config.yaml
n_layer: 9
d_model: 160
n_head: 2
n_kv_head: 2
head_dim: 64
d_mlp: 960
vocab_size: 2899
activation: "tanh_gelu"
norm: "layernorm"
norm_place: "pre"
norm_eps: 1e-06
positions: "rope"
rope_base: 100000.0
rope_fraction: 0.5
qk_norm: true
attn_scale: 0.125
bias: "none"
tie_embeddings: false
parallel_block: true
init: "normal"
init_std_qkv: 0.0452
init_std_o: 0.0561
init_std_up: 0.0646
init_std_down: 0.0646
optimizer: "adam_hyperball"
lr: 0.00829
beta1: 0.9
weight_decay: 0.0
lr_head: 0.00826
warmup_steps: 160
schedule: "wsd"
decay_fraction: 1.0
decay_shape: "pow"
final_lr_fraction: 0.0
batch_tokens: 32768
seq_len: 512
doc_mask: true
train_tokens: 208400000
steps: 6360
dataset: "wikipedia_en"
MLP neurons of a small language model. Each row is named by its layer, matrix (down: output weights) and neuron, and shows model dimensions 48-111. Each number is 128 + 32 x the weight over its row's rms, rounded and kept within 0 to 255.
A block is one neuron, or neurons of one layer that tend to fire together. After each block is what it responds to, as a language model described it from the Wikipedia text at the highest values.

L2.down331 [119 135 133 102  31 126 122 134 107 171 197 137  68 102 127 116  79 127  87 128 160 131 145 212 173 150 124 193 162 130 120 141 127 132 109 116 122 142 135 162 169 153 114 160 119 154  88 110 109  82 120 116 127  68 125 115 173 110 110 124  67 157 115  85]
L2.down738 [110 128 105 106  78 116 123 148 103 162 148 146 102 158 137 132 106 176 151 109 160  99 136 121 126 133 167 153  78 155  87 167 145  92 104 126 134 197 116  74 102 139  95 192 117 148 118 136 106 183  90 130 126 117 141 146 166 113 158 116 164 122  91 140]
Responds to: Abbreviation codes in tables

L2.down121 [117 141 109 134 144 106 137 126 117 111 114 155 139 134 142 136 146 144 116  96 134  82 121 129 151 130 100 165  85 105 128 107 142  96 105 112 135  90 122 128  90 100 133 127  71 101 127 204 118 119  60 132  87  98 116 150 143 101 135 155 161 148 124  95]
L2.down451 [112 139  24 117 178 116 107 145  88 110 119 151  89 138 103 150 146 150 135 195 121 115 121 119 134  93 102  95  75  67 143 140 119  75 136 159 126  81 113 107  85 120 124 131 118 124 102 103 139 137  70 137 124 104  75 157 149 144 110 175 141 141 123  96]
Responds to: Paragraph-break before new section

L6.down87 [163 117 126 157  93 130 119 132 122  68 144 152 156 157 165 137 100 134 104 167 138 141 115 140 118 131 101  98 173 102 151 129 129 108 191 115 138  99 154 121 115 198 117 125 130 135 178 185 108 127 119 125  58 126 110  92 128 148 128 105 164 146  92  65]
L6.down141 [166 133 112 138 129 181 144  89 127 106 111 142  83 130 130  98 170 138 128 121  94 150  78 175 206 157 114 132 113 103  89 160 173  97 105 139 105 173 108 149 181 133  80 164 154 122 137 139  72 160 114 116  87 163 155 103 140 122  60 119  98  71 124 100]
L6.down197 [ 67 123 151 112 101 103 112 183 143 177  84 160 100 177 142 174  56 143 101  85 162 179 145 103 127 140 167 154  71 148 123 135 132  94 114 175 156 130 128 147 148 121 153 147 142 157 162 130 162 127 115 126 136 101 140 122 151 110 132 198 114 112 152 129]
L6.down205 [185 169 126 156 147 118 156 177 188  92 121 144 119 114 150 111 136 174  98 106 151 148 115 148 163  99 155 156  80  64  87 127 124 122 163 128 106 152  80 189 179 132 159 146 167  94 154 175 123  87 102 104 119 125 134 110  64 123 126 134 132 123 118 117]
L6.down578 [154 163 148 125  58 165 153 204 109 122 191 104 132 138  80 122 155  86 164  71 128 166 103  77 139  75 133 194 153 101  81 106 157 183 146 153 125 140 161 155 223 102  70 159 178  82 129 131 141 116 173  90 131  44 131 100 100 119 183  75  66 109 129  90]
L6.down661 [127  97 122 106 122 100  87  82 116 147 123 167  82 151  94  83 133 101 125 117 126 125 180 165  66 108 120 146 160 136  27 144 156  84 162 164 112 198  98 120 129 104 140 135 141 120 138 143 124 185 167 145  43  85 140 130 140 153 125 145  77 160  75 167]
L6.down779 [125 171 119 157  93 180 145 160 159  93 139 144 118  93 145 184 115 135 192 109 134 139  82 164  80 119 108 120  89 135  98 136  93 119 124 156 121 161 122 107 165  88  98 162 103  94 133 103  90 111 145 113 148  37 157 132 132 112 156 164  92 123 134 129]
L6.down905 [185 109 115 189  81 130 129 188 158  95 163 159 136 125 116  95 121 136 161 127 107 220 109  91 152 142 125 146 145 152  89 117  99 160 115 176 107 174 144 169 195 106  68 125 156  99 132 153 111 101  92 109 125  77 118 111 105  97 160  98  75 148 157 109]
Responds to: Token after single letter

L2.down457 [172 140 151 121 141 141 142 204 127 112 133  60  75 111 114 181  87 245 155 138 157 177 119  73 133  81 147 125  99 136 143 187 112 125 130 149 172 149 130 174 140 104 130  86 105 177 186 136  87 115  82 152 113  86 122  96 163 107 101 181 160 141 120 155]
L2.down624 [112 138 163 110  64  90 113 135  96 139 105 138 121  93 135 149  83 206  90  82 155 141 147 117 132  72 141 126 108 109 110 150 149 115  51 124 139 104 160 150 163 118 147 128 132 143 107 143 178 113 123  81 132 170 128 148 132  86 133 198 103 196  88 176]
Responds to: Birth-year first digit

L6.down85 [115  89 188  94 119 146 142 110 116 128 108  54 133 107 102  79  73 186 139 154 138 127 144  72 139 129 150 146 119  75 108 115  94 123 128 129  74 140 191 142 207 114 163 120 209  72 148 103 111 167 137  89 152 167 134 117 131 140 136 202 139 147 151 154]
L6.down167 [155 138 137  93  98  97 142  73  71 114 164  56  98  94 108 106 110 142  65 151 150 145 144 149 155 154 101 170 145 109 103  95 140 165 137 133 139 136 121 113 115 161 110  99 142 137 128 175  76 164 144 199  94 174 153 121 185 143 140  58  80 162 134 129]
L6.down250 [115 139 145 102 137 132  86 136 124 141 115  78 138  57 117 111  85 142 118 103 122 102  63 154  91 149 100 146 155 175 139 142 125  83 111 129 182 113 136 111 139 139 142 152 112  83 169 203 151 127 156  71 174 133 136 112 161 130 140 108 151 142  79 109]
L6.down361 [169 115 148 126 136 142 104 154 175 145 198 108 142  85 137 124 116  99 105 208 156 105  97 139  88 185 105 157 185 119 107 108 150 103 146 156 147 102 127  97 158 215 138 158  86  63 158  96 143 155 123 106  99 219 121 154 146  54 174 139  97 121  91  76]
L6.down424 [164 117 113 104 186 159 117 167 116 173 154  82  72 165 132 106 125 159 167 120 144  83 157 124 101 169 139 133 149 158 163 203 133 157 109 148 205 139 164  96 163  95  99 112  86 110 130 105 101 147 128  90  87 130 149 122 125 136 102  97 163 143 104 145]
L6.down431 [157 178 108  82 134 131 132 104 113 129 104  91  71 116 135 110 131  71 164 138 133 119 121 169  94 123  90 139 179 147 152  76 184 156 181 102  75 144 124 118 120 155  95  92 155 145 165 133 143 159 151 162 186  99  79 137 152 127 131  67 162 152 136 164]
L6.down743 [126 130 174 144 152 119 152 166 131 126 239 149 191 117 184 123 132 137 168  53 207  77 144 141  82  79  71 107 142 109 139 126 176 174 127 174 142 169 120 134  87 113  81 137 125 109 161 142  92 139 126 111 121 110 137 105  73  87 172 137 131  82 122 140]
L6.down784 [159 154  97 131  96 147 159 137 130 114 189  43 108  97  80 117 119 126  97  96 155 133 131 174 186  84 147 106 105 133 118 120 160 142 126 130 164  98 205 144 100 128 112 138  97 125 200 142 168 116 116 119  49  95 156 154 111  85 121 137 150 109 131 139]
Responds to: Space before year

L3.down75 [ 22 174 144  93 153 121 132 104 151 128 123 117 147 133  81 169 121 154 114 121 118  76  87  99 126 210 117  94 156 158 161 117  68 163  88  99 130 113 174 127 180 125 113 175 212 163  84 156 155 178 152 106 114 115 151 140  96 105 141 129 104  81 131 153]
L3.down169 [ 88 150 147  73  94 106 186 132 143 127 123  79 141 145 101 139 118  85 161 176 178 157  95 170 144 169  80 134 194 139  82 115 178 145 119 119 134 129  99 113 136 145 147 139 154 115 145 157 147 152 107 129  96  90 156  57 114 164  95 106 125 133 107 141]
L3.down447 [130 172 116 114 141 114 130 218 165 128 132 142 140  71  62  63 161 144 144 110 151 173  88  86 181  94 110 124 148 101 111 119  97  80  99  80 203 126 102 139 103 130 132 180 124 152 229 201 101 133 134 183 129  98 175  95 157 163 114 160 124 140 103 156]
L3.down801 [122 109 135  87 109 112 130 128 131 114 140 109 119 171 141  57 174 148 148 116 140 170  87 176 154 155 111 144 174 115 141 110 123  64  75 125 155 137 116 106 130 165 132 137 154 190 106  93 115 168  89 134 126 100 156  67 129 125  91 134 142 114 193 124]
Responds to: Linking prepositions and fragments

L6.down68 [148 168 106 155 162 130 109 118 127 155 108 169  98 123 116  92 136 135  78  81 121 130 146 118 172 167 122 183 118 112  71 173 146 146 102  87 180 131 156  92 110 156 101  89 115 145 127 163 122 159 139  88  81 120 148 155  70  18  92  89 149 113  99 135]
L6.down206 [156 119 151 142 146  93  97 127 146  94 110 150 142 112 124 110 136 122 133 108 115 117 219 131 125 101 101 170 121 102  96 149 126 135 151  86 106 116 216 108  79  89 130 125 118 132 166 192 184 137 116 147 133 133  97 111  26 112 150 140 127 150 159 123]
L6.down272 [107 138 216 121 112 107  87 124 123 166 148 121 106 116 162 133 172 103 141 149 106 106 108 127 146 133 117 108 142 123 132 145  81 138 111 109 109 150 188 107 107 127 151 135  68 159 114 255 154 147 116 139 104 153 169 142  66  23  87 129 142 116 130 140]
L6.down309 [106 150 240 120 125 117  79 136 146 131 124 147 126 107 126 109 174 133 128 139 123 123 139 121 133 129 106 138 149 106 136 138  99 100 159 111 122 148 154 122  68 113 144  87  71 153 127 255 142 168 164 133  79 128 133 122  79  69 131 126 141 132 121 116]
L6.down401 [127 134 217 106 165  91  82 142 104 157 127 158 128 154 122 130 159 133 126  92 127 118 166 117 143 129 114 141 125 125 121 138 123  97 141 120 111 141 168 140  86 100 143  96  83 136 138 255 152 121 107 143  92 138  76  83  44  72 165 137 128 162 122 132]
L6.down688 [141 129 223 112 145 121  93 108 118 168 144 161 149  97 114 123 150 129 145  95 152 132 133 131 156  97 135 119 158 106 125 123 121  92 138 108 113 139 130 140  89  77 125 124  82 130 133 255 133 160 104 134  89 148 128  80  16  94 119 130 121 157 116 111]
L6.down839 [170 122 103 180 108 164  92 103 122 151 107 198 119 168 159 108 162 202 204 112 125 121 127 143 151 102 129 120 141 159 118 151 162 107  73 124 129  93 115 121 118 124  99 115 142 118 164 158 158 142 104 100 119 122 188  81  71 117 107 110 107 161 130 152]
L6.down869 [113 136 235 112 119  94  85 119 131 130 112 146 130 104  93 146 171 138 126 161 107 159 103  99 103 131 111 143 130 115 123 126  89 105 173 124  77 133 144  90 103 146 129  89  70 151 123 255 160 121 135 129  83 131  92 159  39  86 130 125 143 131 104 139]
Responds to: Paragraph and section boundaries

L3.down7 [178  94 102 151 155 118  99 187 124 156 128  31 141  84 119  78 106 163 148 175 154  86  92 129 105 137 117 180 146 149 151 159 151 100 124 161 109 114 120 171 138 144 101 134 102  93 138 123  92 115 120 132 127 205 138  88 160 155 110  75  82 181 138 104]
L3.down363 [ 83 111 132 152 142 146 138 114 134  74  97 151 122  51 102 145 124  94 113 175 147  84 172 112  91 108 118 154 158 125  97 165 117 143 149 172 160  96 102 113 131 147 142 118 143  90 127 126  73  77 193 152 142 162 135 146 119 125 128 152 148 170 145 152]
L3.down505 [158  95 148 127 145  86 119 121 164 175 108  90 112  40 140 174 129  92 116 106 104 191 160 114 160 112  70 136 150 156 152 120 151 165 140 139 113 114 120 121 102 141  67  99 149 147 169 148  98 157 164 135 119 191 154 137 162  92  79  93 176 100 181 112]
L3.down835 [137 160 108 165 128  76 186 111 105 111 155 125 128 111  89 201  85 136 121  76 169 169  97 110 131  95 147 147 103 160 128 125 114 164 153 120 130  82 164 145 127  80  88 110 170  82 150  88 169 112 150 200  99 113 152 173 190 183 183 152 116 105 140 122]
Responds to: Space before year numbers

L3.down413 [164 125 101 117 160 144 146 120 110 130 101  89 128 155  93  99 195 132  92 119 180 133 124 142 152 124  76 171 106 123  82 126 133  97 141 164 131 102 176 116  82 123 145 100  89 126 143 169 132 121 132  87 106 157 138 153 124  24 114 107 132 116 128 100]
L3.down612 [152 128 125 147 175 176 140 158 131 120 142 107 149 135 152  80 171 112 121 137 181 153 115 124 145 112  73 107 128 156 113 136  93 109 153 140 140  90 159  82 108 125 119 120  63 140 153 255  82 137 147  91 125 112 155 115 111  52 159 149 163 130 134  92]
L3.down644 [116 148 137 181 158 127 102  91 122 141 132 161 142 153 106 165 149 129 116 118 162 149 107 122 158  99  96 134  91 142 142 134  91 120 112 162 118 126  88  65  70 109  95 101 133 162 102 165 173 121 125 168  58 155 123 110 118  35 151  74 132 189 103  80]
L3.down846 [150 140  89 136 160 188 103 131 121 139 145 139 148 140 113 108 186  97 141 121 144 118 131 110 164 102  98 177 104 145 109 146 119  97 123 135 111 105 150 110  59 139 119  89  56 116 153 219 153 130 113 142  32 123  92  88 151  28 149 150 129 183 114 102]
Responds to: Paragraph-break tokens

L6.down97 [153 125 136 113  98 120 195 148 112  52 144 136 170 157 122 142 163 189 110 121  79 161 148  96 171  94 130 134 139 145  56 153  97 181 133 160 134 163 119 153 132 134 117 152  88 129 138 127 141 111 118 137 173 107 125  72  73 110 130 113 195  89 106 154]
L6.down150 [175 122 119 121 120 159 133 136  97  97 154 109 106 201 116 172 132 137 135 118 140  96 192 187 159 148 138 104 109 129 104 103 158 170 184 147 137 167 139 181 164  85 108 131  90 162 129 133  84 113  58 117  91  80 137 147 158 128 111 100 114 125  93 148]
L6.down423 [162 129 134 179 163 123  96  93 186 129  98 108 112 158  97 136  99 122 122 137 126 108 108 160  83 147  72 178 174 151 128  77 164 220 147 104 185  96 130 204  61 122  60 157  79 125 133 142 156 117 111  98 138 114  86 172 181 128  85 133 100  84 115 139]
L6.down460 [141 141 187 127 110 173 110 131 103  87 103 170 147  99  84 165 174 150 132 133 117  66 154 167 123 121 109 145 141 148 142  85 122 122 158 215 103  99 142 186 160 171  85 115 108 137 120 157 156  72 105 122  83  84  78 102 136 127 136  91  81 118 138 125]
L6.down473 [120  70 170 120 172 131  70 134 129  74 135 100 104 126 128  87  69 189 106 159 161 122 154 100 149 119 197 155 121 101 137 136 167 154 143 137 169 103  99 174 117  66 123  94  99 110 155 140 150 119 194  84 185 132 174 166 132 129 112 173  68 109 159 158]
L6.down729 [101  98 189 128  71 120 165 127  93 114 164 120 127  86 136 178 109 127 150 118 126 169 160 116 191 110 105 133  98 121  66 141 108 173 101 151  78 148 163 106 183 151 152 144 109 138 158 132 123 113  71 141  94 168 165 117 158 129 166 160 117  96 127 180]
L6.down750 [109 149 105 123 119 150 131 143  80 129 145 127  43 122 122  63 205 107 141 126  82 216 108  80 139 161 123 214 141 147 135 111 161 141 105 171 108 164 134 187 103 148 142  71 150 142 103 132 114  90 145 160 163 192 147  36 176 116  70 140 132 101 103 149]
L6.down935 [131 102 110  88 156 169 126 177 129 109 135  91 140 139 128 142 176 102 133 124 137 101 127  99 131 199 106 128 155 119 153 146 141 120  95 168 129  85 197 133 114 193 130 131 132 152 170 185  74  79 100 148 132  62 175 112 118  87 112 146 151 100 110 103]
Responds to: Piece after one-letter start

L3.down164 [211 153  93 113 116 119 128 163 118  66 134 120 104 154 109 130 146 139 110 105 150 154 124 180 134 161 149 120  93  90 144 122 117 165  89 162 170 144  73 247 192 103 144 151 153 103 116  81 120 157 111  63 181 141 110 119 129 107 105 167 138 145 123 155]
L3.down336 [213  92 146 131 159 151 133 100 145 101 151 125 113 149  80 124 155 117 108 137 148 157  75 193 142 195 141  64  84 139 138 128 113 147 114 135 110  98  96 140 202 119  71 125 163  73 121 143 120  74 103 130 100 113 101 136  99 105 104 122 135 110 184 163]
L3.down629 [171 101 107 101 166 161 178 166 176  93  65 127 125  75  87 171 131 159 106 103 146 107 130 166 125 125 111 175 131 156 144 157 187 116 125  90 152 152 154 145 161 122 123 108 108 138 110  95 144 139 171 116 162 126 138 134 118 147 147 116 206 135 192 147]
L3.down944 [135 145 144  70  65 142 139 211  88 177 129 167  56 140 140  84  75 154 136 121 175 143 147 155 146 157 132 124  65  99 139  95  77  87 110 147 179 134  64 162 183 122 135 174 140 143 125 142 151 143  86 133 141 119 135 143 150 136 111 189 144 118 122 145]
Responds to: Initials and abbreviation pieces

L6.down99 [ 75  97 127 127 124 126 113 105 113 126 181  79 124 138 134  86 115 127  99 104 177 169 231 116 145 144  95 198  97 151 105 119 151  98 141 143 127 138 159  61 129 156 131 132  67 143 153 115 125  88 151  89 119 110 153 123 162  72 129 117 143  84 126 149]
L6.down103 [133  88 112 140 180 134 137 141 167  98 108 130 174 102 170 133 116  65  89 150 146 112 170 149 165 157 163  60 136  87 117 117 136 153 134 156 205 157 141 106  91 187 178  83  84 114 114 149  99 178 171 138 157 129 158 218 146 130 110  65 149  76 170 129]
L6.down453 [142  44 147 112 152 147 113 157 229 153  89  71 148 148  62 161 110 138 166  90 148 104 152 143  92 104 104 113 161 106 158 124  95 121 144 151 185 148 144 123 108 157 135  97 121 105 123 192 110  87 137 121 146 129  68 141 198 162 169 117 183 134 111  98]
L6.down643 [109 177 105 146  58 112 138  94 143  94 168  77 146 110  80 108 127 130 130 146 121 112 150  65 141 108 128 130 107 102 106 140 168 128 153 162 106  88 119 101 109 133 101 123 125 186 143 161 136 127 105  38  98 108 137 210 138 161 173 125 191 126 118 111]
L6.down790 [120 101 138 151 138 115 184 149 150 141 158 105 130 135 103 123 119  82  78 155 158 137 163 127 154 155 118 127 122  87 155  57  77 145 132 114 113 154 155  86 123 195 111 176 117 113 156 165 140 118 182 126 203 117 100 155 187 139 102  67  83 136 134 123]
L6.down801 [138 154 138 174 131  92 100 133 169 148 130  92 127  94 167  96 106 111 111 108 129  97  89 131 191 145 117 153 174  70 169 113 128 114 129 120  89 107  84 129 116 121 160 123 124 108 130 248 193 176 200 118 115 135 145 149 118 120 131  69 120  86 163 137]
L6.down830 [134  87  67  94 116 141 129 145 152 147 116  82  69 108 137 117 106  92 116 125  97 118 171 129 134 122 125 142 131  87 121 178 132  73 212 170 138 177 125 126  95 169 155 105 136 140 151  90 100 104 159 150 126 105 173 199 204 112 167 111 158 113  88 149]
L6.down857 [139  92 242 109 167  87 134 144 115 107 195 140 136 181 117 159 172 135  99 107 134 121 126  90 104 138 148 112 139  99 101 110  97 159 141 153 131 154 138 139  78 147 106 115 103 122 136 220 115 135 161 169  96 139 125 130 117 118 102 135 112 114 141 123]
Responds to: Article-start boundary

L2.down9 [ 95 113 133  70 129 114 103  98  81 127 180 159 153 138 127 108 101 121 171 109 112 137 129 157 130 163 104 102 154 107 166 107  84  93 129 155 201 135 127  80 132 159 137 196 145 172  98 107 105 135  83 129  98  72 169 103 146 184  89 153 139 152 164 166]
L2.down539 [129 107  50  91 143 148 125  98 114 129  98 179 183 158 103 172  93 110 201 106 152 134 131 120 117 143 120 137 166 132 144  82 123 116 130 133 188 193 121 151  55 181 123 200 125 197 153 119 161 144 144 161  66 141 102 102 131 188  89 109 178  84 154 170]
Responds to: Sentence-opening prepositions

L3.down132 [ 54 124  87 162 109 171 131 142 106 182 103 102  72 154 114 145 137 105  75 117  77  35 117 105 143 124 145 140  73  83 119 104 196 162 179 127  93 144 109 120 178 213 139 152  64 129 141 139 166 121 129 137  92 112 137 108 172 111 176  93 161  90 102 119]
L3.down385 [ 93 121 132 114  77 114  48 105 125 152 102 121 110 148  92 128 113 101 160 177 178  95 168 154  87 160 118 156 115  86 137 126  49 200 109  91 158 199 140 186 109 143  84  72 100 120 135  82 195 155 109  98 160 168 100 132 142 107 133  99 120 146 122  85]
L3.down531 [129 123 101 108 118 188 165  86 108 144  74  61 155  70 130 175 150 144 124 126 129 131 121 141 118 124 154 136 129 151 169 128 187 124 150 107 108  75 133 149 144 117 172 162  53  59 159 123  74  99 107 177 145 160 123 111 165 120 115  68 152 141  99 149]
L3.down672 [138 121 146 125 168 129 130 194 155 167 108 171  79 150 109 152 123 100 128 156 121  87 152 153  88 108 125 101  96  83 160 139 100 170 143 138 190 131 127  68 103  95 187 150  84 181 145 106  95 126 167 182 101 115 100 127 171 100 166 142 149 106 159 142]
Responds to: Mid-word pieces, "% of"

L6.down0 [134 115 143 113  47 150  66 143 125 163 100 143 145 132 141  75 145 120 116 159 105 184  31 117 157 126 140 101 138 111 163 163 116 157 101 133 122 167 168  63  96 133 153 118 137 112 164 161 109 129  70  70 130 176 146 101 150 128 183 107 124  81 105 109]
L6.down117 [ 63 124 190 187  72 105 148 163 152 133 143 127  95 122 113 143  86 182 112 187 145 137 173 107 116 159 120 110 137 151 165 198 141 103 110 157 195 119 146 104 131 132  96 199 137 157  82 164 127 160  97 123 154 134  86 164 171 116 120 121 135  85 133 149]
L6.down236 [160 108 191 109 110 136 110  87 134 132 138  92 101 152 145 148  98 179 111 161 111 200 106 129 149 159 135  80 121 103 138 154 119 149 113 134  89 125 122 151 140 185 138 202 125 139 111 150 110 143 102 137 144  78 169 130 184  81 104 132 117  85 121 150]
L6.down304 [147 126  97 168 108 120 141 128 115 133 118 132  98  96 140  89 139 102  59 100 128 153  95 125 118  96 155 123 128  97 121  97 103 174 155 143  77 161 100 110 116 140 134 111  93 112 128   0 114 129 141 112 155 139 128 120 141  89 210 152 138  89 174 119]
L6.down459 [111 140  90 143  98 106 124 111  73 155 140 184 183 141  98 112 105 111 158 122 148 152  83 147 172  65 121 156  80 104 189 150 129 125 159 170  47 143 112  85 180 168 126 157 111 123 166 203 107  91 142  97 130  92 157  76 146  83 127  93 103 125 161 136]
L6.down626 [158 150 110 134 158 185 118 146 117 143 127 183  88 102 122  72 112  60 143 150 135 122 119 121  64 165 157 168 162 176 124  95 128  70 123 133 114 151 178 120 184 146 155 118 137 177 163 144 121 102  99 133 132  89  86 152 126 126 166 122 127 100 154 102]
L6.down850 [113 210 183 126 125  65 172  93 159 110 136 120 129  85 196  97 134 138 135 124 218 156  73 136  84 157 222 124 107 130 108 117 149 135 109 133 144 118  79 101  59 108 125 114 168  86  79  89 122 134 176 150  81 158 131 191  84 172 121 135 146 105 123 141]
L6.down851 [158 168 113 133 149  98 128  91  96  85 135 155 117 145 152 105  78 140 171 149 130 126 143 150 109 130 142 149 106 129 103 189 136  98 188 128 106 125 158 115 194 184 167 130 133 181 163 133 101 187 113 136 155 100 163 114 120 154 118  76 116 137  60  73]
Responds to: Prepositions and word-second pieces

L6.down26 [155 154  98 171 138 128 142 122 131 108 126 141 142  76 126 175 110 142 117  90 144 167 110  89 139 117 122 120  69 119  89 196 157 134 137 132 107 203  88 116 213 110  97 126 132  94 162 165 214 163 133 124 143  11 179 153  77 123 119 121 143 113 100 130]
L6.down262 [137 118 183 104 151  97 101 119 112 120 116 130 120  89 177 162 168 151 138 200  74 122 203  90 132  99 102 113  84 116 123  98 142 111 125 140 132 129 125 163 115 135 149 117 133 113 174 107 147 158 109 109 131 104 149 102 113 121 142 129 109 104  84 121]
L6.down418 [189 155  74 135 124 145 125 138 108 108 159 114 116 134 100  87 149 138  92 131 143 132 152 101  91 115  48 198  80 139 113 137 142 111 125 144 130 129 172 127 131 129 134 104  67 152 125 172 139 159 121  57  83 152 156 148 131  57  92  83 128 101 135  91]
L6.down420 [125 161 122 136 128 165 185  62 143 172 142 142 136 108 129 159 132 100 125  82 106  73 179 135 186 151 115 125 119 187 100 143 129 139 113 171 147 171  28 152 160 131  93 130 142  41 113 167 104 121 102 116  85  94 145 131  60 149 147 132  89  96  92 142]
L6.down494 [197 112 151 137  96 194 110 148  53 156 154 177 117 133 158  84 141 118  90 147 124 146 185 104 146 155 152 115 113 117  67 153 172 126  86 150 156  78 130 126 193 130 118 125 124  92  97 154 124 130 130  75 109  99 134 122  74 141 111 123 115 116 119 125]
L6.down543 [ 76 154  16 116 172 146 124 144 152  67 144 152 128 139 116 106 135 151  89 181 128 109 161 144 124 116  88 100 125 172 119 126 122 151 172 115 122  93 142 129 109  95 113 126 162 136 145 111 210 140 162  73 184  88 118 117 169 111 129 133 164 111 112 129]
L6.down714 [152 150 106 150 135 120 165  84 166  86  89 123 106  76  99 140 134 115 112 168 171 114 100 114 140 140  88 100 109 169 134  87 173 145 135 152 153 167 102 178  86  92 132 116  89  81 114 138 107 128 144 147 108 115 183 191 118 100 120  89 143 114 170 129]
L6.down933 [190 147 144 132 131 140  96 128  97  77 168 175  89  98 169 122 202  52 128 148 112 119 143  76 101  98 202 125  91 123  64  91 168 128 113 118 128 178 101 183 128 119  80 132 188 153  82 170 115 150  63 129 124 106  90 120 136 125 166 120 113 120 127 107]
Responds to: Mid-name abbreviation punctuation

L2.down330 [114 115  84 118 111 134 126 173 138 164 123 164 141 128  75 125  97  97 131 175 132 152 131 115 142  90 154 177 120 149 179 148 154 121 118 131 113 123 134 109  94 128 120 134  72 162 135  80 128  79 115 114  59 129 104 122 148 155  99 149 119 155 123 132]
L2.down433 [ 89  97 101 169 140 114 128 135 103 137 117 125 157 117 131 180 128 155 121 113 114 105 134 127 121  90 147 146  99 119 117 155  95 156 148 197 131 141 111  99 117 130 134 126 161  88 122 190 129 137 110  69 126 106 128 131 150 160 170 112 165 183 119  68]
Responds to: Clause-ending punctuation marks